MLP neurons of a small language model. Each row is named by its layer, matrix (gate and up: input weights) and neuron, and shows model dimensions 112-175. Each number is 50 + 12 x the weight over its row's rms, rounded and kept within 0 to 99. A neuron's up and down rows have the sign that makes its largest values positive.
A block is one neuron, or neurons of one layer that tend to fire together. After each block is what it responds to, as a language model described it from the Wikipedia text at the highest values.

L4.gate0:60 52 45 49 52 54 34 35 60 66 58 58 65 65 59 66 48 54 41 19 38 54 37 36 47 69 51 69 49 35 34 32 47 59 45 65 52 55 55 47 39 37 51 36 55 51 36 56 34 41 39 51 40 47 53 30 67 76 52 32 54 44 50 74
L4.up0:58 46 48 35 48 48 38 37 33 51 40 36 57 58 57 39 42 50 59 76 52 57 54 38 51 51 49 56 66 59 59 58 30 45 39 47 57 62 44 37 62 46 55 53 52 68 59 72 57 36 58 64 47 34 42 48 58 41 54 57 27 51 48 15
L4.gate48:74 56 47 55 47 48 58 60 62 42 23 35 64 42 58 56 58 53 44 48 47 57 56 57 64 56 56 44 43 49 52 41 23 62 72 68 63 67 40 49 58 65 69 36 29 41 34 42 51 50 46 32 54 31 43 57 54 47 64 51 31 54 70 44
L4.up48:65 44 50 67 60 48 71 45 58 43 55 52 47 31 60 59 39 56 22 49 45 48 49 40 58 46 56 41 70 56 47 48 44 64 39 51 46 58 65 76 41 47 23 54 42 40 55 45 54 47 24 48 57 58 49 44 45 40 53 44 65 50 38 52
L4.gate73:53 35 30 68 59 64 44 55 51 49 41 25 75 57 68 68 77 41 47 66 47 49 58 31 63 42 44 59 42 47 54 55 61 49 42 44 42 61 44 47 58 76 36 51 46 71 45 63 50 68 60 37 67 23 62 61 35 45 41 53 52 27 66 61
L4.up73:43 35 52 49 62 54 54 39 58 36 62 32 50 58 83 48 62 47 53 52 60 41 55 37 52 46 60 60 38 46 60 65 43 50 53 54 51 57 44 23 69 37 63 59 66 45 57 70 68 60 49 49 60 59 43 47 45 38 50 43 46 44 64 56
L4.gate208:40 37 66 61 56 48 45 40 68 45 31 63 33 38 62 61 52 30 33 57 36 21 62 52 31 61 31 42 49 43 63 36 66 47 64 42 31 47 31 46 61 41 42 46 34 44 57 50 57 52 46 58 49 67 46 26 58 50 62 53 59 37 61 60
L4.up208:40 34 66 52 70 31 50 48 54 49 49 64 46 51 77 79 66 53 60 50 57 19 61 31 58 69 40 44 60 55 47 54 50 43 47 58 26 39 18 41 45 56 46 41 59 52 37 55 41 68 46 67 46 58 69 49 60 58 60 36 43 42 42 44
L4.gate252:60 47 55 24 41 46 46 28 60 59 49 41 55 40 50 63 61 63 43 56 39 46 73 68 36 41 51 51 53 42 52 61 56 66 50 64 45 49 62 58 63 50 19 64 60 44 42 48 46 43 72 45 63 45 58 51 45 74 47 61 63 70 61 50
L4.up252:49 39 63 37 55 40 44 52 38 47 33 46 48 36 58 34 50 45 54 52 55 37 43 72 43 64 22 61 37 30 60 49 65 54 45 75 49 46 35 41 57 63 51 49 58 69 45 62 57 26 69 48 73 66 37 73 63 43 37 63 38 67 54 37
L4.gate327:66 47 72 39 58 69 51 48 22 54 31 28 62 47 45 56 47 29 35 41 38 46 62 43 52 52 45 46 59 60 55 57 59 74 46 66 32 43 45 46 38 52 66 39 50 26 55 30 65 63 66 41 49 51 57 43 57 61 38 50 78 72 55 46
L4.up327:33 57 27 44 62 30 44 61 52 61 43 50 52 55 39 26 49 52 53 64 49 61 44 59 57 34 58 48 40 33 48 43 56 41 54 56 38 65 28 38 39 68 58 35 57 59 32 41 55 66 78 80 57 69 45 54 62 42 52 48 40 67 53 54
L4.gate433:40 24 59 58 46 57 50 40 50 54 42 53 55 59 48 49 38 37 21 50 55 53 54 53 46 24 32 59 62 61 32 51 54 54 59 48 34 45 37 30 51 48 47 55 65 52 36 62 33 50 61 32 51 47 58 57 45 57 59 52 60 65 66 65
L4.up433:42 49 62 57 77 54 41 55 57 41 50 42 73 47 60 45 33 46 30 42 57 54 40 39 55 50 35 52 38 43 42 46 55 57 60 64 50 55 57 54 55 34 64 41 72 57 47 63 44 59 63 49 36 50 58 64 29 51 57 41 58 25 68 67
L4.gate458:62 46 45 70 52 61 46 52 63 50 44 44 51 39 59 48 55 48 80 62 34 44 41 48 56 43 58 67 51 52 40 58 50 48 47 53 31 57 47 50 64 93 58 62 53 61 48 47 51 54 66 51 70 45 39 46 63 43 35 55 40 38 24 49
L4.up458:55 56 35 35 81 42 51 48 60 40 67 58 43 57 41 48 40 56 56 45 45 49 47 49 52 42 53 66 43 51 55 59 42 36 57 48 53 62 51 38 36 46 39 56 36 66 57 42 67 47 46 49 54 67 71 59 51 60 71 48 17 44 73 53
Closing == or === of Wikipedia section headings, strongest after career headings such as Career, Club career and Early life; also table pipes, his/her.

L11.gate1:40 64 58 47 48 57 17 39 43 50 45 25 59 29 35 23 50 64 46 45 53 48 28 42 69 33 54 56 47 54 54 47 73 55 52 53 53 52 53 53 37 71 72 62 47 63 57 51 62 69 58 53 71 54 43 46 51 45 46 66 45 44 51 67
L11.up1:44 54 67 35 58 52 29 58 59 30 48 54 40 43 50 48 58 57 41 68 62 39 38 52 51 49 68 27 42 41 58 50 40 57 78 58 56 34 46 47 58 41 52 59 63 72 58 55 68 64 54 39 47 42 54 54 76 55 58 48 31 47 53 33
L11.gate10:34 55 36 42 42 50 48 60 66 39 46 60 46 30 42 27 59 58 69 49 48 45 42 62 37 63 45 74 59 68 46 60 56 32 40 55 49 55 41 28 43 68 67 61 83 59 41 44 72 48 44 38 57 41 52 56 41 34 70 42 58 58 31 68
L11.up10:18 40 46 24 29 31 41 55 38 42 49 49 63 50 39 34 48 51 43 51 69 36 56 63 47 53 16 54 51 50 52 45 42 66 48 38 60 39 53 21 25 24 51 71 37 61 43 40 51 40 50 50 63 54 64 64 33 69 54 39 37 54 25 64
L11.gate127:43 34 50 47 50 57 55 49 19 51 50 59 59 58 54 47 33 46 64 64 58 67 26 63 65 56 35 34 40 51 59 45 41 42 38 60 35 36 65 45 46 58 53 56 64 53 65 70 39 66 55 22 52 55 40 42 54 40 62 67 65 54 74 54
L11.up127:39 61 44 56 56 42 58 58 73 53 59 37 51 58 58 35 36 58 33 52 56 67 36 47 62 65 60 63 42 32 61 53 81 65 46 54 52 57 54 47 58 48 53 44 45 49 48 39 27 45 42 38 43 41 51 33 71 44 21 40 44 34 55 44
L11.gate265:31 52 43 23 74 47 52 65 44 56 79 57 49 39 55 52 32 42 19 51 55 48 55 59 52 46 32 68 55 53 37 40 35 66 50 55 64 62 43 57 30 53 52 57 42 54 46 64 63 55 52 59 50 49 56 57 50 68 67 55 68 58 43 58
L11.up265:42 50 51 54 66 68 70 46 45 43 55 53 34 58 81 38 46 63 32 50 47 72 63 78 44 43 43 43 47 63 65 63 69 37 60 61 50 58 39 62 63 51 64 69 60 53 72 45 44 52 45 29 44 27 53 50 42 49 64 47 62 53 58 43
L11.gate281:54 45 50 57 54 22 41 48 48 58 52 45 47 69 65 54 43 41 42 26 43 37 41 61 64 41 51 52 44 38 52 62 33 69 59 47 44 58 46 63 58 38 48 70 62 42 53 50 31 57 50 57 76 57 60 64 38 65 58 53 44 50 65 54
L11.up281:38 33 58 67 56 40 48 30 54 56 37 56 62 65 55 40 60 40 26 42 68 36 28 54 52 39 28 51 52 50 32 53 42 61 56 48 62 44 55 60 51 47 46 48 62 64 49 47 38 37 58 57 75 54 61 52 45 62 38 60 61 44 56 47
L11.gate308:35 54 49 21 60 50 45 49 35 65 74 37 32 46 54 36 39 60 81 75 44 42 46 48 53 69 36 71 53 56 33 34 42 39 59 50 49 42 58 41 49 56 54 41 52 35 53 46 66 47 57 42 28 50 51 57 65 48 42 40 41 56 70 57
L11.up308:41 46 43 49 60 63 40 44 63 46 54 57 54 57 71 47 57 78 47 51 59 40 56 55 44 39 52 83 40 55 60 38 30 48 60 39 47 61 35 41 39 34 54 47 43 51 63 65 52 53 59 48 63 32 78 75 54 43 53 57 41 48 29 64
L11.gate426:53 57 51 58 35 34 34 56 25 34 49 66 43 16 68 59 62 65 61 52 50 51 41 34 84 51 49 66 54 55 60 58 40 66 50 55 69 47 64 56 38 56 40 70 42 63 62 53 65 51 65 63 69 46 48 33 41 63 66 27 50 56 50 49
L11.up426:35 46 30 56 56 43 43 42 31 38 37 32 48 48 56 34 43 59 28 50 47 48 34 60 42 36 75 53 52 41 65 39 71 60 42 59 57 63 55 48 41 50 54 37 41 54 63 72 57 57 76 58 51 77 55 58 34 43 26 61 51 65 68 27
L11.gate494:54 33 39 43 54 61 58 33 58 20 60 36 38 44 65 38 33 49 29 29 35 60 35 30 48 57 57 43 48 48 53 55 54 46 58 51 52 47 43 48 72 36 38 46 67 46 64 29 46 56 52 57 42 44 44 45 61 54 44 53 57 37 25 63
L11.up494:47 43 55 48 55 53 50 53 55 23 66 52 47 59 63 45 40 61 46 51 73 63 62 51 68 57 53 49 60 29 59 50 34 78 47 57 39 32 44 63 44 41 78 43 53 56 66 56 72 43 47 40 78 44 45 57 60 54 51 50 53 49 15 29
Closing = / == / === marks ending wiki-style article titles and section headings, e.g. "= Bryce Hudson =", "== History ==", plus some mid-word pieces and line breaks.

L12.gate413:71 64 80 40 53 62 42 38 67 66 56 40 57 68 36 36 46 61 71 33 41 46 50 48 65 46 33 50 56 43 40 55 53 27 25 64 59 42 49 69 72 53 47 55 56 52 58 58 23 54 57 42 67 53 53 52 32 47 40 49 31 59 42 67
L12.up413:50 55 52 68 58 35 59 40 49 50 48 45 69 59 53 61 42 53 42 68 53 52 54 41 58 39 29 31 26 66 34 53 31 48 53 46 41 56 39 60 44 36 49 53 74 41 58 46 61 35 68 55 45 50 38 59 47 35 60 17 47 33 38 61
Closing == or === markers ending Wikipedia section headings (==Diet==, ==Personal life==), plus mid-word fragments like pl-ant, sup-port, c-all.

L4.gate20:55 53 40 48 51 45 49 51 67 50 31 59 38 56 52 47 51 64 64 20 55 43 48 62 40 48 52 73 25 60 24 49 43 59 37 59 48 43 47 49 47 32 63 46 31 48 21 46 56 40 55 49 51 57 44 57 44 52 62 35 60 60 51 43
L4.up20:61 56 42 50 29 43 40 57 55 47 36 54 53 63 34 80 43 47 57 45 38 41 49 53 61 57 55 58 62 49 35 24 57 41 60 55 48 51 44 53 58 40 55 32 45 46 42 53 54 59 38 49 26 49 53 62 52 65 56 29 69 44 44 37
L4.gate38:53 63 43 50 48 50 68 55 51 69 39 65 69 49 71 45 48 75 55 42 52 53 58 30 53 43 65 53 62 33 29 58 40 48 36 58 61 42 53 69 48 38 55 58 52 44 76 55 40 45 42 32 41 59 57 21 42 62 61 46 51 45 51 63
L4.up38:35 40 60 57 49 62 58 31 57 38 52 16 53 58 51 72 50 59 32 40 55 33 53 36 30 49 47 54 59 47 40 47 54 65 55 55 66 40 51 66 52 61 47 51 49 54 19 80 46 55 45 57 51 57 36 41 27 49 38 43 54 36 41 33
L4.gate70:50 51 47 29 41 61 44 31 44 42 54 49 53 70 54 71 48 63 42 55 53 58 46 66 34 50 67 43 58 38 44 38 30 56 58 60 58 53 40 45 32 51 44 35 47 33 51 47 62 52 63 48 65 52 70 59 64 46 53 43 48 37 41 42
L4.up70:35 65 52 58 34 48 55 37 54 67 50 76 43 56 57 46 38 51 49 68 35 57 26 62 45 23 61 55 63 37 39 72 50 58 16 60 44 35 44 50 61 51 45 41 62 48 55 60 51 74 54 47 36 45 44 60 65 61 58 24 46 32 49 51
L4.gate404:40 52 45 50 43 76 48 50 61 30 49 82 65 44 60 40 59 29 49 43 47 54 58 61 66 43 58 62 53 61 57 48 63 72 47 64 47 39 29 57 21 66 58 51 36 39 69 80 50 42 36 46 66 63 57 46 38 37 44 25 54 35 59 64
L4.up404:44 46 31 67 43 69 52 61 63 45 60 31 50 50 49 33 67 55 28 32 64 36 43 31 48 34 34 47 55 43 68 33 51 62 52 52 41 45 16 39 39 44 53 37 42 41 51 44 44 30 30 42 50 76 68 72 52 41 53 56 66 76 55 45
L4.gate421:47 52 59 64 41 66 61 40 38 57 29 39 59 40 39 64 38 47 55 37 61 49 58 75 60 45 41 40 52 72 64 32 53 21 27 47 68 53 51 51 56 86 35 45 63 35 48 52 61 26 52 39 55 46 53 59 41 59 33 37 63 47 46 36
L4.up421:43 64 43 60 42 61 49 64 40 57 64 53 50 55 59 71 55 34 49 51 63 47 42 45 24 36 46 32 46 65 40 51 43 66 37 58 57 50 59 54 33 39 41 48 53 52 46 59 67 57 38 58 58 66 59 30 41 65 37 43 64 53 41 54
L4.gate467:54 51 55 45 53 49 31 63 40 42 44 46 54 59 60 48 38 70 72 44 56 36 52 64 49 59 42 41 59 55 27 48 51 61 55 55 32 36 55 53 49 49 36 39 77 42 61 82 25 71 50 69 44 52 48 64 73 55 52 43 49 39 62 35
L4.up467:34 44 60 66 54 49 53 39 62 56 55 36 58 68 64 62 28 34 41 59 53 50 58 48 59 43 59 24 50 43 33 56 56 35 65 55 53 55 61 45 57 46 46 49 55 63 62 62 44 35 39 47 32 63 49 48 43 47 46 42 28 48 51 52
L4.gate475:48 47 53 64 38 35 37 37 51 46 66 36 35 42 61 75 27 33 51 48 54 53 51 43 42 36 48 65 44 38 43 37 49 67 38 55 49 31 53 62 33 71 46 47 44 48 59 52 64 49 47 46 71 60 45 38 64 66 55 53 60 74 44 39
L4.up475:33 44 66 44 42 56 40 34 40 61 63 40 39 77 53 48 46 31 63 53 47 25 39 59 52 38 17 51 23 47 59 47 59 51 61 47 37 47 26 30 54 57 49 27 61 52 46 53 44 24 48 55 40 42 37 44 43 67 59 35 56 52 55 31
L4.gate487:54 44 48 36 40 43 42 64 53 49 45 73 47 49 31 81 43 51 73 71 44 64 64 46 44 51 47 48 54 36 42 46 22 24 58 42 57 34 60 55 57 35 65 43 33 42 42 47 74 44 43 21 52 46 51 51 43 60 27 46 47 48 65 24
L4.up487:34 48 56 41 71 53 17 28 55 62 43 50 49 56 41 59 69 44 60 49 41 61 52 44 43 37 49 54 41 43 52 45 46 21 32 38 51 54 53 29 53 52 43 51 75 52 48 64 53 52 26 78 37 58 21 35 44 42 57 59 49 34 39 36
Mostly "of" after quantity words like one of, many of, some of; also mid-word fragments such as Dem-oc-ratic, ser-ious-ly, str-eng-thened.

L4.gate17:37 50 59 72 36 55 40 45 54 46 50 61 44 76 60 46 61 56 43 66 51 62 54 52 64 60 52 56 49 45 34 57 49 54 37 66 51 45 49 46 32 55 51 37 60 41 57 44 59 59 58 38 56 52 54 50 68 13 41 49 49 39 58 35
L4.up17:30 64 44 48 58 63 40 36 47 44 45 63 53 67 50 38 55 60 59 54 43 39 36 58 63 52 40 52 40 45 42 80 58 27 33 55 53 51 44 56 66 42 65 68 35 84 52 52 69 68 37 53 47 25 47 58 52 57 45 45 33 27 51 42
L4.gate36:51 67 56 44 49 44 48 49 28 25 62 62 46 36 37 38 51 72 59 65 62 29 65 38 72 36 40 60 69 39 54 67 53 82 56 41 56 57 47 52 80 58 54 63 40 53 42 47 51 37 58 44 61 53 67 57 49 33 41 50 58 39 56 48
L4.up36:40 57 61 57 38 63 49 76 62 48 21 65 49 58 81 49 53 65 52 46 32 55 49 60 70 39 61 50 56 38 51 45 46 66 71 52 59 35 49 49 50 63 74 45 39 47 60 44 42 50 55 54 31 43 60 66 47 50 53 55 62 53 49 56
L4.gate124:62 55 39 48 55 46 62 38 83 54 60 45 41 71 49 68 53 47 46 59 45 59 58 50 41 37 91 25 57 56 45 61 43 48 55 43 36 43 26 64 49 82 43 37 57 38 46 59 64 50 51 43 67 49 37 58 62 51 46 52 62 56 63 64
L4.up124:34 61 55 64 51 64 54 57 43 60 57 63 60 45 43 54 55 40 35 62 32 54 75 51 47 46 37 63 64 42 74 39 62 59 46 39 58 49 52 61 47 68 58 51 54 32 48 32 43 64 39 49 32 31 36 70 39 41 61 50 55 73 54 63
L4.gate149:48 62 33 49 63 74 45 41 71 78 34 63 53 41 53 48 54 54 44 41 50 62 50 62 35 49 38 52 02 42 31 37 70 45 42 46 46 41 36 69 78 56 59 39 39 43 55 47 50 32 55 57 60 44 28 62 41 54 51 65 35 63 61 38
L4.up149:52 47 56 41 44 23 45 53 33 54 39 46 57 49 46 36 38 42 63 37 32 45 38 44 51 78 73 42 41 47 61 47 57 64 42 36 60 46 52 71 57 44 57 20 57 75 56 25 50 54 44 38 44 65 50 48 63 59 27 53 52 41 68 49
L4.gate222:50 63 50 56 33 42 51 41 55 44 62 46 32 67 26 48 60 61 48 50 62 46 51 52 70 41 38 53 67 43 52 58 36 55 55 42 33 50 56 80 64 63 45 68 59 51 29 37 36 59 52 46 36 26 60 62 44 71 60 59 47 50 65 42
L4.up222:53 53 31 55 30 21 47 70 59 64 43 46 64 69 50 38 57 62 47 45 68 41 58 52 67 57 61 53 46 45 52 43 59 57 55 30 55 47 37 45 58 57 53 30 41 69 35 47 51 66 46 45 43 02 38 56 52 62 63 49 58 45 62 48
L4.gate251:54 50 44 71 49 54 48 44 36 50 51 51 40 44 43 75 61 30 55 50 69 48 63 66 51 43 68 63 50 54 46 46 37 51 69 53 37 55 19 52 55 42 59 52 51 50 59 49 60 47 53 55 62 49 36 28 42 39 74 79 57 38 52 30
L4.up251:33 71 35 55 66 53 49 38 48 40 32 44 43 56 51 57 36 49 45 69 42 41 57 66 56 51 47 41 63 55 50 32 64 58 48 73 50 52 53 48 48 50 62 41 60 40 34 45 42 49 87 39 51 40 65 58 62 64 77 50 58 49 67 24
L4.gate265:54 36 63 57 54 51 58 75 50 48 61 36 45 43 51 45 38 35 52 58 52 41 72 38 71 61 35 43 72 48 77 43 59 64 49 32 73 29 60 62 48 78 41 68 58 52 75 52 38 48 27 48 48 62 61 69 48 45 53 52 38 40 62 63
L4.up265:65 43 36 01 37 58 61 62 54 48 44 78 47 50 60 49 51 49 66 67 37 44 53 39 59 34 56 27 35 57 67 73 54 34 49 46 38 40 45 59 58 48 69 48 63 54 73 39 34 48 85 45 42 62 50 54 45 47 49 69 53 36 50 57
L4.gate276:54 63 66 51 61 50 71 68 53 65 52 66 60 46 51 42 58 64 42 42 73 50 29 56 72 57 51 36 49 39 48 73 51 49 46 49 54 32 50 47 48 56 67 35 42 35 66 58 65 74 39 55 39 52 61 60 36 34 40 43 50 51 57 70
L4.up276:40 64 47 30 34 42 52 41 60 65 69 51 34 49 38 45 46 50 64 42 51 37 66 56 37 62 40 49 52 44 49 44 44 46 29 54 50 57 64 70 43 51 54 63 45 64 42 65 39 25 49 64 59 58 41 67 39 49 48 28 49 37 67 64
Hyphen bullets opening a line in infobox-style key: value lists (Died, Running time, Website), plus weaker mid-word pieces (exer-c-ise) and commas after dates.

L11.gate18:53 50 71 49 55 64 52 22 42 43 49 34 62 50 55 56 56 51 48 41 38 63 39 30 62 54 38 41 46 59 44 60 53 66 51 59 42 41 60 38 77 36 79 40 37 45 45 47 34 50 65 47 40 75 71 58 54 71 41 49 59 56 48 28
L11.up18:48 49 56 40 51 33 37 40 43 40 44 57 91 50 48 34 58 48 53 56 46 39 44 51 37 57 43 57 26 55 63 35 74 48 36 69 48 40 33 44 50 51 37 46 53 33 53 63 45 42 50 50 43 56 64 63 46 40 64 45 57 44 43 47
L11.gate104:55 80 46 47 52 56 55 44 61 61 33 60 63 47 44 68 33 40 37 83 41 42 63 44 58 63 36 25 34 51 55 37 34 53 48 63 32 44 59 49 38 45 50 24 48 64 47 49 54 56 56 62 49 74 45 38 58 38 49 53 55 67 41 49
L11.up104:30 34 39 54 51 38 75 44 51 44 37 62 72 39 46 31 50 39 36 53 42 52 53 23 44 65 47 43 39 52 86 26 38 36 36 38 55 40 55 38 46 52 34 34 59 55 47 38 63 38 60 31 52 53 56 59 44 55 52 30 51 45 46 47
L11.gate125:53 43 46 50 41 61 41 26 56 54 31 40 56 59 36 42 55 42 60 69 40 46 53 44 48 53 39 46 42 56 36 57 52 51 40 41 24 34 32 59 38 47 57 41 35 34 67 55 46 46 71 50 39 59 43 57 44 69 39 50 58 64 45 57
L11.up125:25 62 55 34 44 52 64 46 45 44 42 57 82 47 42 28 45 48 57 60 61 62 42 29 59 68 54 52 52 23 43 38 45 40 56 55 19 64 60 63 44 46 54 48 45 61 60 55 34 47 45 47 66 45 72 64 60 70 23 35 42 67 47 58
L11.gate251:65 30 33 48 56 52 51 62 47 54 34 27 46 69 55 64 68 71 54 41 51 31 43 51 41 43 54 52 26 54 70 70 46 58 31 50 58 40 68 70 50 44 46 47 67 45 57 41 54 36 45 38 50 54 56 66 48 55 36 64 73 35 36 62
L11.up251:43 41 42 45 40 39 58 55 45 41 44 35 54 68 62 67 56 37 55 60 49 47 46 19 36 35 42 55 55 49 42 38 59 55 33 37 59 47 57 37 40 30 37 31 59 46 28 51 61 53 48 46 34 50 70 68 47 65 55 40 55 46 40 69
L11.gate266:55 30 55 58 74 59 48 53 46 32 46 29 66 44 58 45 45 40 21 39 57 61 50 44 41 52 37 58 55 41 48 56 36 61 47 47 49 52 35 34 66 50 68 49 39 28 82 60 54 60 46 71 41 62 27 55 42 62 54 56 54 51 52 62
L11.up266:48 51 40 32 36 56 56 35 47 62 48 46 52 44 84 39 57 41 51 57 46 61 55 37 44 79 58 49 59 53 42 40 69 61 26 62 49 48 49 36 81 42 53 38 57 58 54 18 46 48 48 41 37 24 47 53 47 39 59 58 53 62 48 48
L11.gate292:66 54 73 33 55 72 35 44 55 72 50 49 48 45 52 57 64 51 33 68 34 59 58 51 53 64 43 44 31 51 44 66 45 51 60 75 50 37 49 45 39 31 77 33 45 32 53 65 41 73 74 72 29 59 52 38 47 56 51 48 37 53 48 51
L11.up292:37 49 62 44 58 36 57 51 51 57 89 35 76 34 49 22 52 34 66 62 38 72 40 46 52 56 62 45 68 26 46 50 38 44 47 57 43 54 64 61 44 41 50 32 46 61 32 41 51 49 62 50 19 63 52 70 54 41 40 57 48 58 55 49
L11.gate443:37 48 40 54 20 77 69 33 68 55 31 34 48 48 53 46 43 47 28 56 40 52 72 26 64 39 53 72 58 70 55 49 63 53 36 49 44 60 54 63 46 40 47 28 52 55 43 76 39 47 59 35 40 43 56 34 36 75 49 44 63 29 49 57
L11.up443:60 65 52 37 18 43 67 35 42 71 38 43 51 35 78 52 44 75 48 64 57 51 46 40 41 59 43 52 50 55 49 41 57 42 59 26 40 44 38 52 66 28 54 27 31 45 26 61 49 51 44 52 30 42 43 53 36 80 53 44 50 37 54 50
L11.gate497:71 49 57 69 50 34 51 50 59 48 44 20 50 67 47 70 27 46 46 74 40 53 49 32 46 50 39 53 38 51 55 57 74 55 42 69 55 43 55 32 53 28 61 31 51 54 35 56 48 38 48 49 37 79 53 72 62 49 35 62 57 48 47 52
L11.up497:66 45 82 46 61 53 51 54 61 31 46 24 62 53 48 47 46 79 57 59 34 49 48 32 30 38 64 50 57 62 65 31 53 52 48 35 31 55 38 26 50 61 38 51 56 47 28 43 49 39 41 52 44 39 20 39 35 53 41 63 66 47 36 57
Final pieces completing a verb split into tokens, mostly inflections like -ed, -ing, -s, -ate, strongest on forms of give (giv-ing, g-ive, g-ave), often followed by an object.

L12.gate135:58 52 46 40 51 42 43 30 41 53 45 54 40 72 64 48 47 17 67 61 63 43 64 40 54 66 60 74 34 58 59 31 46 41 57 45 53 53 53 42 32 71 39 40 39 65 61 55 52 73 57 64 29 57 46 44 57 60 57 62 57 50 44 40
L12.up135:41 59 41 68 44 38 51 33 60 52 49 53 59 38 31 26 57 35 24 60 64 42 55 58 37 44 41 62 62 20 55 41 42 54 49 59 31 18 31 35 50 44 49 47 35 68 71 32 51 64 56 70 32 43 40 44 44 50 59 51 44 50 62 69
Mostly or and and joining two alternatives or names (Haplic or Stagnic, Burn and Hellion), plus line-start list dashes and word-initial pieces or/r (organization, rolled, rural).